python train.py --n_layer=10 --n_head=12 --n_kv_head=12 --d_mlp=3072 --positions="rope" --rope_base=10000.0 --rope_fraction=0.25 --init_std_o=0.0 --init_std_up=0.0129 --optimizer="muon_variant" --lr_head=0.00484 --grad_clip=1.0 --train_tokens=839100000
MLP neurons of a small language model. Each row is named by its layer, matrix (up: input weights) and neuron, and shows model dimensions 208-463. Each number is 128 + 24 x the weight over its row's rms, rounded and kept within 0 to 255. Numbers have three digits each.
After each neuron's rows, "fires on" lists the tokens most often at its 100 highest values on Wikipedia text that the model never trained on.

L4.up1612:103132115143144110167190097089126143093144140135104128127146115104105116102115119107114125137137119151123110140145115151101112139109166139128138103174131155129154112158141112137123137089123173149110129114165120131132135145076113133085134113126133115106073160138160116146117139117129191113169152097106137086102118132166121128162149109101118142104124144175132094160129167117135106116124169136094132166141127121144116121129052147120112134076161143174142103109109114126157148132111115137117119145099077124142143129113120100180154115159101131145122193162139133107163159122113123128141116110115115144093140114124146172176134138125136138130142105165135109110160099108157143112101152116173112116171088146122110124143123093153156178072101111123086125120117145155108167145122149
fires on: " C", " c", "ig", "5", "asc"

L4.up450:154137164129099134164121136089177130092107099071133166084161114183127134139117114126095130108139113142129155126166149097101118117155167141164155094177093131135145111121167116182123106095118112128131130104132104117157111109188119146100115168123079128144166128123122146072159102135138126121206119146125102098143125108095130106174145171114114137132135125104134140136124097112146149131122108129112129113127147102102135173117169160122128139144134116151156106124116133134104121116135115102154176095119147152163135130126113142124190112145089137130126115079125160152142159128156151139092104119155124154152091126125131086108132137150102141132118116128121116097120101176162111162175145126141143122075103114142142082114106105131095119120161095099139136177122141126116127102124173
fires on: " born", "born", " on", " out", "On", " |"

L4.up2580:098144111126096135129104061106111116138099104138161132157112118112128077148151124130148159099116138137101121120123138165143119110153175074144124109135154085111120122128137093140172149128091131144127105123130108188129117128119116116134130145128116107086125108106165145151132112124182103101127089117118140140153141099110091126104164170091163179113107114123149157125120185122131130146179112147102150107166177149119124119132093146118114127102165096124113124133137142123136161148105076142099104157115114147086137145131130143106087131131118121129153106139105111139169148143123142202122117125124132091128113096167139111126091138144097101138123132139139097151135170111161152105134100146102135113112161150101138111115174118145105151130117118118124116132096131121172093133107127
fires on: " father", " born", "bach", " mother", "er", "1"

L4.up1243:149084162111136137125155094112137093170096143138132154121122122154113121159129157158157125139141136182141085118104123105089114089134166119112137125124088136127136157149140105122117105154125184118119109141160103131115093124076096118126125100082152144105140142111138104131151125069107135121132116089113119111157155088130126149108098146100159159129119136129163103155130118118132114130114156146121116110135167144137108152158115096141148100108164125125137125153194122093134130115135094114154158121127082076136159132111060083134125111105125125143142183164155144125122118147089130153141145100126142112151152155123117141154141117148162135104120165157133110109117123137119118114129116095130159143139170106100151125118103160156113090111125075132072108164169134117105132103077102
fires on: " |\n", "|---|---|---|---|---|\n", "|---|---|---|---|---|---|\n", "|---|---|---|---|---|---|---|\n"

L4.up1400:118163153131162152161159153107120082116096118143133109157135148157072113095145114126135161116139108111149146123115122121150107112099139111130145136158107126067114119127141107139097190169108166119123097124157126153132131131145101106102150139080130095136124071109120140082159138141140156131131137099115121110106126128124168055110126113070118149160122082169135096138142155101163132111152126129159145097096107127070130130130144133120123142107111117122133100126105116161147124107087164068122090180105145150144152152104145202159150100131102104124072018129147139075118102097115158150105137144114116131155099146122156156088153129100146132170124142152135122147126171128163118147127137098101126127156153091083159148137124156115147132192158109108144128128156146101102082093138138
fires on: " in", " degree", " /", "C"

L4.up1527:093149105101124147123126127140164152160115116095165162126082096132127144127141124117164153126103130155151097141125153130142134136138128104116096144182120119140173137151122113122138130106104160118168077146145116142124122134159137135149158110077111107120105130119144134094121132104173100111150118111107118139098135098105137143129097102146118148118093128109108104114148119134138115136158141147119113157148102141147147136065163109155133139123127137118093156113163106093119165101115165142118133155104127099050130117093135169189135121088097163105120155097110135124127121093120166128120106156175144143104129144137111133105141122069095155140144141126134096107154171122112124129115128117161101144084136084131114099129167128108131129099081083100145100124097111154151144165119121
fires on: " in", " to", " at", " about", " by", " By"

L4.up126:078137147183119117131117115138136149141177122075156119120167105146118115136126114126125150113138125147132129160088154129078179126135140113127143125124160134110151086135111185158139063137127100131114109121100121127132082118124106135110120100150098107131105129097109113131110111138148137106114111144128094111135139130148107155151143132110097100094122145116166104117088093100122111128144103132089124130111155169142128140113137100127146130130110145101136159158108123140105151183141130152136107118077118157107159117097112151137084109140115115132100125178096110138148166177152165101163171100155125071134122139132109149120119114098132121121104138108090164125127142124137110112124126125139167132158131135128087086122080100115142115143049144135110135126144089141134155189142110
fires on: " each", " that", " one", " how", "\n\n", " prior"

L4.up1862:111136096133129123106108132113113138137124154077164083118133134091119098130121118116126137092163127127155108117135174143109133121131130142116167149155094131104142137106104107150150120131126144176155105125149110125113160105130135098108124119125141111116115141141135149131115111143102154125126130147107111119134097171082112124125132160112158098084151123108148135130103093137135149135165141082147116172096123098150133108135131137130136123153130099147123171128162155136107123122100135153134102138120112142132141113171157090118175128134116131139149123064126155131135136104126158137146152095150100122132114097086116131102166155158091122125121126117131117132132106119144128118160147170066113135150157119166120113122127147135122156159141142096137165129129151163136170120172126
fires on: ".", "unc", "omen"

L4.up1582:127120107087141082104152153118100096124130098150146102094168130150150145157133166152117114114112160118117133123126136108109110147116134104121153121158081114108182141122115144108138178122122142125158110165122109140136117118137131128133136115143138126140071110111129136134142122172126113144163118095156104107131143172157140100116157094143117154111103142178113123163151132114114131108182109074082132127108156108133093142098121156104152104087121139125140101160099137096110149112145149079145131130095119140137133134124124132142133120124161114129129105144129145084119113128160110091138102156096085122122113116145119116144151132071141145112140166121157135128115131127133172105122123141139144103139108112149111132145144150136130164140158135129158113122097129158123104139169115
fires on: " in", " at", " being", " having", " on"

L4.up1644:093099137124099124108141123198157123158118119141136128102114126130098134148159114124087117116146162113096104162106110146154179115169111132158096157095179142127140089118104133112125131125119145114110113147113104144161127136135147054162116119130093122096209153086096097176088107117132114133152100124111124132109140170141147146126113132137139115112144127159122096154118123080150133140160096069113108117076145106164119105129142173125147083163112127139099095120129127152097122130112122136146105097153140097110136129126133108172123141129152157134107121123131126100134114136153144164158149125125144075132131136137160120091154115149132136157157085116097159109182094110170162187093131138159149102114099117089144159137123137113113123112085131162131096131149146121104139159131135
fires on: "M", " (", "201", "b", " |"

L4.up860:144155116154166134115147112107133147160156151182142131173116143124104140171153117137133036152151160113108125127057108146083156132133122105089120082102147143089114090170135114146148099087081186116119133129089143089148164139149154104115132137097101123120117114113114150152134104124108111156141138135137147104154130136128103119076164129156138158140158166112149143098086123123121121140110147150138133157119115143116138140109153120085172159170091136128123142173155096123135126140153108119165100138124141072123112127114165098128150113097142119144111114129096118118144184138159147161154105168157138133127113146172140121152165108097091124130097117140126076084094089128088108089104106119159060110102114157103103103080117127117126128146147160099151146087124139127124166179172105
fires on: " to", ".", "w", " through", "on"

L4.up1127:107148109051145146138139095143111122118114151179173124161151147138110156141111110102168124130088150097162152132091127129118119120093106103125111147137160141127161119122131112124159118129103090148114109146147155138173089147145147131089156122109105170158097094088147139128127130127132145148128082111120146132092126115095140123139127109151116129150170135099150158115161110088080091130113111103112090130118151098089116155135117105123131099135123115125164137121166101125109120123132149160131145142151088120084126151100136125123096150144098113152128125157171142093148128139114121159131098116137145121136119124104136097101102125130092123180143109112139101157113155159138150135131146100096119113160147139068105106170116141155124127122121187145109093115121101124093119143161141
fires on: " un", " Grand", " Tun", " ", "ele", " Bush"

L4.up1182:123123135120093117099141132135113100104127143131109127125145173079175084154152129128143123131173114136123091177118114162125109111101127083154162069104132108119108121112116134121119090096143162088143113128162131106143144134131122117140132110121126156124088117149098130150144104128138108104133078133132132123121150120105096173122155136102140180122145168152164136200073134189123108093127079117160118095144160132128126070134110107123108120145132118110110148089113127160093109130147117121156126126089108101121116112119107130132130145146161114144102149121127105099166154097112135132161139135149085116136075125114158131145135118152107143124107167122105143163100137065129129132120104142122077159120139124130102081123150130135153124100111107120134174120088104142126129112134189
fires on: " \"", " to", " home", " under"

L4.up2804:097085117181115116099109153128112170113106149077125138186160151109113109081105144121161137112128170117123148079111139114143174154117088113163093165106143162141105123131095147110152146153131086159128087146115161177116089138085120160147153102134135128150152100142162102115130104073139119142097139077127110058138131098150121158128154135143152150141135105164181107126107153131073147165135106150119133150085126127140144136145152130169126147136144078128153115120154110113101154089135097103155124113087175109141054134125145149134145111146136104119109134114142122128149106152098161115084108107112115116127157161168133109102131126137143159172122115138129167118119119122136109153141077171097150140127121167099153128153125168141092133165069145113100163142071098122152132122131117
fires on: " two", " three", ":", " four", "one", "ine"

L4.up655:084141088169113168093106127114106058111069140101102113156131084143146102088142123118124138164141135134154124125129154139169117122124151113102109097115119142100139144121136109141173157116125188145130136120134144135152133163115120090066081113174170119138144152106111103159109120089087129135139125137139106105133161113130179124123130161119118107155148102122134096103104145127133148126113153105153092100096092143128086109097105111171163153115135136161155116146114129173123154109123120120116106138147136137150152146158149099160132103102168137151092150138130176132138137131126109142160154131093106153095133141092121130139120128135130127122142142096163104100122164133138114078162158145141086116137134144149129142124141117144139095124124103129128143129092130143066141175100104
fires on: " ", " Le", " Cl", " going", " went"

L4.up1630:087135122151117120121120147122140111174123092112138117144151123138098149136124144128132132153099126128152111122141153116087135167158131101087164162110105123118108084107117150088111124137034178106131168092162165124147099152132111154118092113121165167114126142096111090093123145095104152107100115181122104132113124097095174089172142137123105137149141146112102129122117114074111155110113157136112129091105136126127139114124129086138167130111151099133128112150122145107077132125121137127144120119154151099112126137098113160131143112127151122120132092072139146124149132129114121110145122134133145115112112115129126116131094099112136115140148158129112088121146156145142078116106154104139148117093136115121103121093056130119105066122117109137094173134135131097150138173151153
fires on: " and", "OC", " or", " League"

L4.up2551:162155107138124088105134143148135122116110080158149125130152142086126132132094153139125112107122126112142100121130084134098104102152138114108089146141101143100134128131136111166123157108125183096156112139126128117164123134150111179120126070116126122172127121109146092117115082109158119120120120111118119120102133181103136116090123147125089131180120130144127144059170150108099133140151126149114129148121138124150102132120140146134130121090125118121156085114131130143116112113128164126132166098090133139161143113094149108160131108127113183109186101158112114111146126129107138143092150145123145121088147115114140141117151126134133163138114156104087092152103144126154155120136106115156122133137118103127132174140137123147151135114133132123144091149119140112139121137141147
fires on: " a", "qu", " B", " in", " winning", "8"

L4.up1454:142116145158164191129161134141130092156125148104133170165147117099191096138114155126132106142158162124141095152108114155129146104082153143159152124133148140136120134135131163100160103101147114111140097104146153114170136097126162111133143129164148149080158125106143109131171117109136104173089153106103133101161087122125130079128108104130110144172146116125120124133101123162111128107121099126113108128091096112143139140165162129113114116131154163109154148147105101109120067128110127096110118124135092116149111103084106099141107142172151118093112076137071135130097168129152151087096177121117141170086105114105114117108115151126094125104107116106138123155147120143163097138159206134116133148130114142124140178071177106132145096140161127173141119138118112117134139100089127
fires on: " ", " each", " an", "ak", "th"

L4.up1933:137140151098115108163122145103143152143140183141110106120111121147093098136094163090130101115120173155124105155106142055146133118101137144124163177139122092119106116136150113106109114053075136079138100144168152125082125139152165154122100154174104139145117116087098108105150102138109099099131152103112133095147142147111143151102148142139122136175081123159124138131088136152118105120126084165150144088139116139169137126136110131125144117160113108106128122154176130135150158129153124101117116109167106117104164156138130120115114107104163118144090100166152136123117110110152163104137120119126134146140137111098136112092124115108109157130147157124098135074140164156166137127068137128144161111144122090082152116124141120122140148140134081095156150140130149161146119111116160
fires on: " on", " up", "M", " off", " over", "On"

L4.up2129:105134134093068114138139132107086169117160157140124116155116160153162108089096107104126114100115144131143126170124111160157141146107134161142100105121116123107136180157160204118094114112124105112142093159139109159100138141121129127080154103089157143104112131118134093132093133096132107138112163131118126141128125104117103190078112132152114118126139138106155070116155122155121129141140108116082135157121170107152155154168098126140105145135129099119126140154156151140122127072109140134135102106129142100156145156129177097135116128118108137157101149143105103130151136098120139125158078099113093139105106141137152126106061127111116126105141126149094119181149117116190121128132092164143126141134141161055138133136092107096139131116147165133143151125169120168166153107119159
fires on: " C", "0", "o", ","

L4.up1280:134188138190120152131124100162142094146119121152135131168138160152135102125130141129117076120192098140159112090102147092178094143124124120133098110170135130129119128161105108119142139116133152138126121133126168122103154173116102095129088139157109079144082096142118140127150113121148147127101093151124174167147156118084146144122080147174135126096125096097141124114132104129139153127144149150095113095105134142154115122107107161126149131157125129121133138118141109132118107152100136110160125184123110179145104139129178127088106120110150184104112126142148121170113085152083128131100127139131133175163139091112117107090139155112187107123107136117115108098119092127102118142128130075106124110139135105138145153174148120136113133137098119175160150147136109106144141159100145
fires on: "-", " |\n", " |", "or"

L4.up1806:132146118115132130132206119162107119141151103137132118120158120124140121118132109111142139124106160140136144090150120143120160122128153116146113151105111141134105154125127105117125167153174133155099125118135108144136142190114128172073106162114142144124105138163133146110103123119098140144131155128155138110171094186086141163102119110153124126155122092140109132155126097118087121101129102124107108128088155120033168167150100146132115123105121127144095176141146118190132143081145154120168108124125133117121138168129133142129163121130131120119140139119156141119144099148135082119097098140128177102155133129128133123119161124154153126129131140074114142124045147120123123095055147110118142096141109107081110152131133126113167145096136143117181081125114197112098061114098151
fires on: " from", " /", " in", " at", ";"

L4.up1506:128113112126105159168155139151130188176096127172112108162135213098127096146097092124122142108157125133107098169125129101129175158153131101136131130157131095131160180150105155129092108132112142088135114076102125129125077113168109151144169106139110097104149171105107138106133112106141074133107186122151138128131179098150082141107176111133138104114154125101130093120120158116147104128124087121133140128143119138144153133124126102144115117137067111145134139132130142166119121142139137137094161176113104162093127168173115153126074130143171105127128095100121121132105140149140132159133133124066123143104139131142123136172135110122178113135081161144117070162129159153147091142165101133135175138151111112154095113114127134086121101116119122147123125114117163106112092129157147
fires on: ".\n\n", ".", " \"", "\n\n", ","

L4.up114:154099172153117106124136148093137109134123072096094133151131114123148141098095166120106119117136124127097177183153119137143145167127156120136128134152129126120147159106148117145133125141101115120112113109130131156155129134132093102159115116105134141144144131125183146130155089136154140108162085113101128133108117103130117130143092134140065110146144163146120148158097141129124107114116114125148077136105136166156147135141148171102136127148116161109099138114115167142107152157137140113126113136105168148126074095138141134165109097138131145121118129140101121146098108103130095143096135130193160090120110142146103023128107109131113153149138094126134168138138129088096121123141126123143148149127114116147154134131140141101112155135095132109103140109124101148135128147145117
fires on: ".\n\n", " by", "\n\n"

L4.up1478:074140128127115101127157147168149155109114141115086105135088096111147104144133131102087138123163120124133144121165125115116140134112144108169094157107086152128119134143120131112127167095132115140111137108115133110099129146132102094135126115115129142121132110121102172164127119158115127112100165086103160146130150136125105118092155122145192108124113150091143126119122137143097156145138134117110138084160108155164130110099127168147129154112106131136140098100099087125114161153146141102151123130109125148151126139135093117103133123111100122112117103125139153118141140122112105134182114102131097082200121124127129103125091068118129121098156118182134114083138138143164092106130081133155131136138164134107127112143140162142142092091079152178149154117123108135119150091142110
fires on: " ", "am", "re", "as", "em", "unc"

L4.up1758:131106157124153121099119138146130109165151130157101128208141123094161099130168156167136120100077169128119092132155103119115114074116119114087146132104120110125105144134123094128171114115122103161109100139161139145131108127136150107116135113131156118114100182116123142121105114135107126170138087108088125160114109106130121131131128105115136113135129094129125144116095165174106139138128150171175118124125155132099109131139107138137115099107127113131128106108186085124155161149161130166094147161105117091132146131128139139136121157121162121123115090121118108116127161157149108105144151129135141107125149139100148132131114108128149131115093144164120114096131113128173127128096124150122142124109112091168123111116139133127092108109114116146112104118161127122101106153130127
fires on: " one", "One", " One", " named"

L4.up1051:132112118131107146094169147152108144113137100095127104117107122110132166134111134148092175117190089149142144174149117120160106157177191158121135112139141127156079167146163111127167141120128129138097083134105159146129092166107151117135123120140163097133077153117142115135116154104099096117144165112148102130122185130089141122092130124144118129063128105096118167109119145139139111147140089166078101128145128115135129140164101122140148099115077111129134130156158104101159144120120096176102107092084107113158114140141101120137150116137139132148112113111118103127151123184162149166119087112107098133136129121126149147127153107091111102090124129092096152133130078120140115146111094125129139122172126164098136165177126144078165145140085175130114158112119156111134118142134129
fires on: ".", "rd", ":", "lt", " the"

L4.up1220:141137181157115151156137116118103118078124116098142087144153122160116134130140132118131165144150116159064102077113095154137180107141155164158148121135103114126131173153136117124151101189150161124159131115121122135137104178117136122107166104089137118113130101142147142124149111120135119137101125095107164125113104112129114105107123127163109148113117092140117184127115182122112137118116118109119125126110115161083098140123132104079167150130139142106094157118113190112135127102113155153119155129159137124112135118101120160128122121101143097097124150111075094157141080156154117105168138145131119155133152090128142133135146147122115143105145134108099147135110151098137110091115133138111185124133150162140151137139132127184165137089121103145119113156172124158087177141120146
fires on: " first", "22", " World", " ", " West", " times"

L4.up995:143145173131129152152100114122091089135099146131107132106134135130126120102161152110118132075116130124123097156105081180163120143079137125093113122134137121135161143135126129150096119103135120147133106165076102140191109141114119108175104128148122153123086131142145149151132122117129102123088137160141100105103119135140120142121129146124127094110115164141135192145163148158140147145163148083129102105093114149169130101147159096137124133124131098117142144163108134114111145152200124099121156116115089126127108129144131157140111101103148154134154129132074163134160122145139133149157085118213134085136108121154127103152104104120160136087123124115105132110141149127151118128113141127158127118154134100136142125153092103125132082131142179133128151171125142156148148137122166
fires on: "'s", " called", "’s", " for"

L4.up508:130137124167140139126163134145132115107154118138112110097108130153132157129116166133104147107103164174139149150096147149140128151124145152153135135148119133138159135112118108140111114177130120111093128115155093113120146150137141155154128142128147125094089119140125140129126119133122125127130093148183131099139064111115186127106080094118094099106106128115091111125110138151132130123145091133141116143165133141123126107111147133137137098111106105150099121106132140125129109119114144100168078158135128160116108147096141102155169149128120125189098152127107125135121107158142112131138137113157115140120115138100074117101164137152106107103111087105139135138143098160174111135115131173141136116174073170122139141152125103122158137127144141132140168148107088135089138132154163
fires on: " of", ".", " |", " under"

L4.up898:143152125128102137151134127144151123162148108127131109137108144121142091134134093174114161118152139098156172125114121121148152148065115098131111157154127161113209166141127158130138121180128106150118103160115125124106128061121151150140130095158133111103138105100118153151111138135101116098083113081103140095130147131099114148079139137093096131156156105108133134143157133114074148158107130123131136154127117098159143112129100109170166113162097135150143132100142131078140119161117181166110086126144180147171147141138079126147130129154119109127143148110151132171116078140134137148138139140141088140177159176133159124125158134109139136129092135109125149089105150115104145171136128161143116164103105142119161119152160146128148097153124139106087132127118122116121121162079114
fires on: ",", "al", "om", " Sub", " the"

L4.up1058:106174151138114130148119132144137115155100131124152137107158176126117093151108158155081084186124092121091107114144127148092116090130156126127125162113102142143137147121112175147146127132150098157122127101163114134073154117143136098123118162145110160093108166115118129144114159103166116157140119141126113124134118100108073136142151106092172095126149139095143079102134118123138071091141119090139084119122129126131119134127120162139115107121145119111129123159083096095128112133123129146125140135123129107131159164120118166101083113103124094125134110120117132113149134156115165138136152153147130122104123130154145141135136120084102124119093143128139108132146155163165153132125133135158118084180157122139140114156161109142162129090100158154124139161127158104161149152155077
fires on: " United", " and", " ", " States", ".S", " that"

L4.up255:162125144147111099108108142160136135127134177146110130151140152116107119123121111142104146137079148125142103137119119161130139120131110152151117146146136101122134161133104130121108133113124127127148143142153106107150109106156139148120093086117140111113141084080151103140141118117179139135115123100117105099143115115177164166138103079143102149153134127123103139105155056126094153133113133151119138139111067092147155129114116145148119111118205148131175135144116152103119153155143130121143130122089137106134130121128127135119140116096110133106124105168130164153148142120120163135135114128160126118125156127150110153156149108138156081161138117117167129134113153111148133150119173149117090128108118160103155142138123104096129097101118095132198160125150084111115098117114151
fires on: " an"

L4.up422:115110123153100100151133109113118112149153126141156111114170120150128148091132116127160092112110122132134159113154140106165133117106092150093104093079112119070115174118176120136140092156138121149131158150138116116119172100147091138178090123103085105146141109124107091124182146088088109166115141122103143123158123110163135159109122113110108109112145136145154140081107108080121154126099144148109078126135101108130159159132112117105099132144160124122128133145137130174121136145144110142108126112119132133165086122150134134106164151155110151133108132079176172109114151145166153129104138113133163120097137169138124081146128147128093106088121108127166102135187125106132128146176139127135137112138169138116131116133170119117128131106125141091119106121100118133101157157160135
fires on: " ", "–", "191", " local"

L4.up2482:078136176137146103101151129080131114127137118123147093127146123146106160117131098136119155145118134118146111096103095130090100103106123121117108141110153132108102157116148120133114109127129113135134125160135080118130122154140169135130084116110158148141109151104138108130114117156136118139125150141132117133133120140122113110146135148139104149140156137090148151158146093138077139136150136184146113135151148122149089079104110136153157120097145156116131084159121091116090108068129111105128117133128109118135170088171125115152103130159156144135128180118126175136115169143153098119116124118127088134132114178159134095122147149147133141106096108099116080163150141103127130101110116120099109133171111131101138140174085137140136112090137119155132131135148131138118182148119114
fires on: " ", "197", "b"

L4.up1496:135113149099151134152098163124094153142122103109128144166107101103121124153121133123103120134127112106167120141180133141130112143174121098173134139148116112099104151109140109153083126112119107115104133092117108120079104138155123112132111125142163177193126157124151127079117160082132129129085141140140127129106157133114144118131170126144069172099144130117151098133159119083075109150142114144168111134125098150112142116110132123144111161135156103127111134100185125150142142121127129120118148126137168129152117170105118127131124157145131109158106115112102106131051132106191143146133124142114119134109127099095134100147107138138114150183111101130106057169119162144165112167148112129087148110152105143071110125088141118117096141145156113119143130120155154126110138121128130
fires on: ".\n\n", "."

L4.up839:155152130108142146113151094159133137143104134176122189132111150134155152125149153127128134115094118163158151138118141112121129136140128104103103110130123147113154119140105158114114117123132150147125117137138080171152120104077104143137134134117119172152140167111067178139140093141128125051119157128113203109154182131135128157108142132104129126117134102146157097106134116117146113142090161097125122130110113112137126113136130168126140133100128069131109089157102126110155102145126117111130127144132128111118179160159142087187174138116131127128090170168162151128111114093095205140105088123161168138161144085069090122150154144130133079136148121142140134119126161144137091110136125136060129125096123134134103145095117148095089142140147128127131122084118158119118112082150176
fires on: " |", " |\n", "\n", "+P", "-b"

L4.up1290:160112154129134155135141094101164137112096112152093142134124151110140147103117128157149113116113146102149117117109118088112161136152100145128139142216143093143124157169106153122119100116121168122088115127116091119095184109112092120157135148134103104121144183111162096111090117130110149161132133087137183100129113121103150104096127067098110107139146165135146153159138131109118126081117129102141154129130154143105139125159124114093089121096088101130112129142138149146148128158143128101078115119137134099109152107101106161166152143107179075145137111170100137141114131140111089178154128120117088135121112164143133130130166111118114129158139120174172149122130112107109101151175132106137134099151114128130133149126062107100073147157098163120132138147148093137104104081139131
fires on: "==\n\n", "===\n\n", "j", "\n\n", " ==\n\n", "ot"

L4.up105:150139137093110160129148157098149141166191143136148128075148135138157161131127136146138185110142093088103088114150129150101145138150076115128076118157114107099124121104151135136121155154152090083125147115099127128114107073095116099091092133154122158148123114135106138131122114140123110137119131130124168120106086132135107160111124139136126103142136108133148151128126144157136110115124147121087130127112134077114145131188113109073120164166151120142143133151170131109152118084190131126072122132151139153114150117125133163129161142151118107118117105169186187152124132131110112098145172156108126107132141140134167127132133134098108111122153112114128127099137104099059086155095150162129179110162177137086089110103159148180173146131110137146154121186141113110128146123145146
fires on: " and", " but", " or", " We", "ul"

L4.up116:121102127151103146140154153147154162144101154147121122173124094106107123149128137153135126123090151153123139145125146186134168173158153138120133162095131109140075171161126157103165184138055090111136148120100125121172113114105127138157109107106109119138093117136151165117132099115088112129093134130113120119069114129117122123126125101137133116157137162087105126100149095105105080128131128129151103078155102124089163148078116136094153170140140161129103161136078114135134123134150138136100116084157135172131155111124127122130142136131149122162128074129126129155126133114158120105172083185118124144097150095193105133114105134169109110148125099158140094106164132145125123167120142105106146068113139137143132161097157174094152126161101113167100118102145108102093170113122150
fires on: " K", "%", "0", " min", " km", "00"

L4.up2363:133168152135101144105137138129109178153138135145117135145190152107091121145142129134133114111097118144108158142089114109139088161109113152145099108138120179123144133113097180135146152125151098137118135137118129127116114095109145109128104152128134148139117155137110138145124125158140142135151097113127125060106111126140145108145150137137142157123127156141108142110097134094139103130106153132114095150177109126119155092123144143142165139151124136097130122141128098160151131100175126122145132127095150096114116121155171086136117100105138109144177100147122129120155104110160131112132110126114147123108151167121132180121157158120138177115113107164128098125151116118105122161139131143089120178114121119180128146081200143119099199122137120115137095106095132103126093153127101
fires on: " of", ".", " on", " from", "200", "w"

L4.up529:134104149170101126161096150127131170118156110120125134099122126138141125107127159135137101164178110121093136099087162103120161174124165146120137125114126145110161168129132095140126126099148115151146116110137116116135110066137107099123122127127133122155135163107077088171107135099135089101107120158141132137122121107098065143133123113116106139123154095117144118139087094122141112130141125151089080150145137146107148109134102147148137140145170112118105153123117132087143139100132153099136117136099157169129140149114141125126169105135151091095104147139137144137099104126104102103157181138193117145128129135155155117139122100117157104104109134159131127154080147148123123168155122193087113117121138173130100099134146114109132127153138137129136135133096159178132150106106114
fires on: " |", ";", "7"

L4.up67:192101159118130147110088100119135088115086101141139142131121110103097090117097114162093119106141119126118095139144158102140137125125159113160112122112093153094098122107102139135097145128102112161155111157122161136126114087115184148149160091181116146111129161096156096107145179119121147083164128108152098107148124094107155142103111104105149106128114107133083154150117116137117095129126120122085136144110142096146128142149092154101102134114145123090115110101150127130141150144152107121160117123120111141157159105109138122127108119094115127105130111146102124092150116111117102098123105142148140057097074115153090130141164107117196167161132084125116132180120140127093132177097141116127138104122115107098157136123072153142151125140172132157106145150165080114095130110122139
fires on: ",", " made", "'s"

L4.up597:070134110160140141152090119107142123082101124119122110131068155112091090148112110132111101115128103103101116122099146167144104147083117157121145098147134136111156147141131136106171110121114146113113133139156144123151129164080095095126111129148147143163094097123125079122097170082114117117163108146165132087156136146113157115088142124137138147117090177070156131102088077130116090123150123164164132123138132127134135126108121164113152124116126140164135105154116101144140133140140146138102089142103116108128120142133139114101130099179149118136114154101109134087208152118137138150154123124131113106169134114140125127117133130147104157111165159150119121085077121140129127093134107160124141109151141084242157089155120110157131149123154153139168098123142119135146133113131119
fires on: ".", " after", " while", "'"

L4.up1205:161129096130150085178143123121133144131138176123126132142142167137145111112140105156171111174107179133103126120105092108124118118131167163107101162124084108153159133124150113156092115094122165145153141170128162148121149139162084109151158149137105144125156137130113101150125162107152161105125094048107137131124130086111093133095121140114112137121113154157148173144105111106123122153115086114122094086120129147189145147115122131131135167192139141117088138102130123072109153120141139108131097128139120069156119180120093147115120135188106114073130128113132152141123144079156089129059135140115150126095097128155141125152124158147152103101148117114159130110145106113109136139121090145148147136147148144133105128154130108145100148151123150142112137151131122112132110149145134
fires on: ",", " such", " the", " work"

L4.up310:108161114150082101110182127147117094102179139144153109166138172155122101144133090179135119151139142162142135138147139173133155180129161175136130125109107132114105114135119132147119140147138104130142153096127129131133139133157106122130105138126145094155166141117109103224089108128155172178117163118133101111138138128095086112147156204103095115128107183138084110124111117106113092133114137106072084125112135150126161106147146067092129159066176140114151121107116137116142141110169140111124147084130108105142140151093149128071112124084084145154098159102157178135117132120098151112108110107157124126105075141153133075103164105114111118088114147162115118141095116153111130161118113151161096157131148100124112120128106098135118112143139161106111138129115116169141124112144166
fires on: " |", " and", "ito"

L4.up1538:127101165115142151187110123129125127212125110121137113129123162147127184132129122124081138170135119151133141149141136139120137145145124114137122120144106138094104109101130168101120113140109090138135133140115122105094129124127150125125083152128095130136140125138146100174106100155135102169121144149112123098128123113117137129166158168123200123073107088152088137119124172129072153130139142125096092105123118126204185181144119127154088099144174104123167138135149106181120146106149124144158104110128107106126088116165160123145160129154134107121121141131117161114119121106160118147127130148132155146106149126135152131111093106098136124138147121152135168109130114107158140131157130148124143161118123117067132095108150132112109107108126093135151130098151122107125083097163118
fires on: " of", " Party", "p", " et"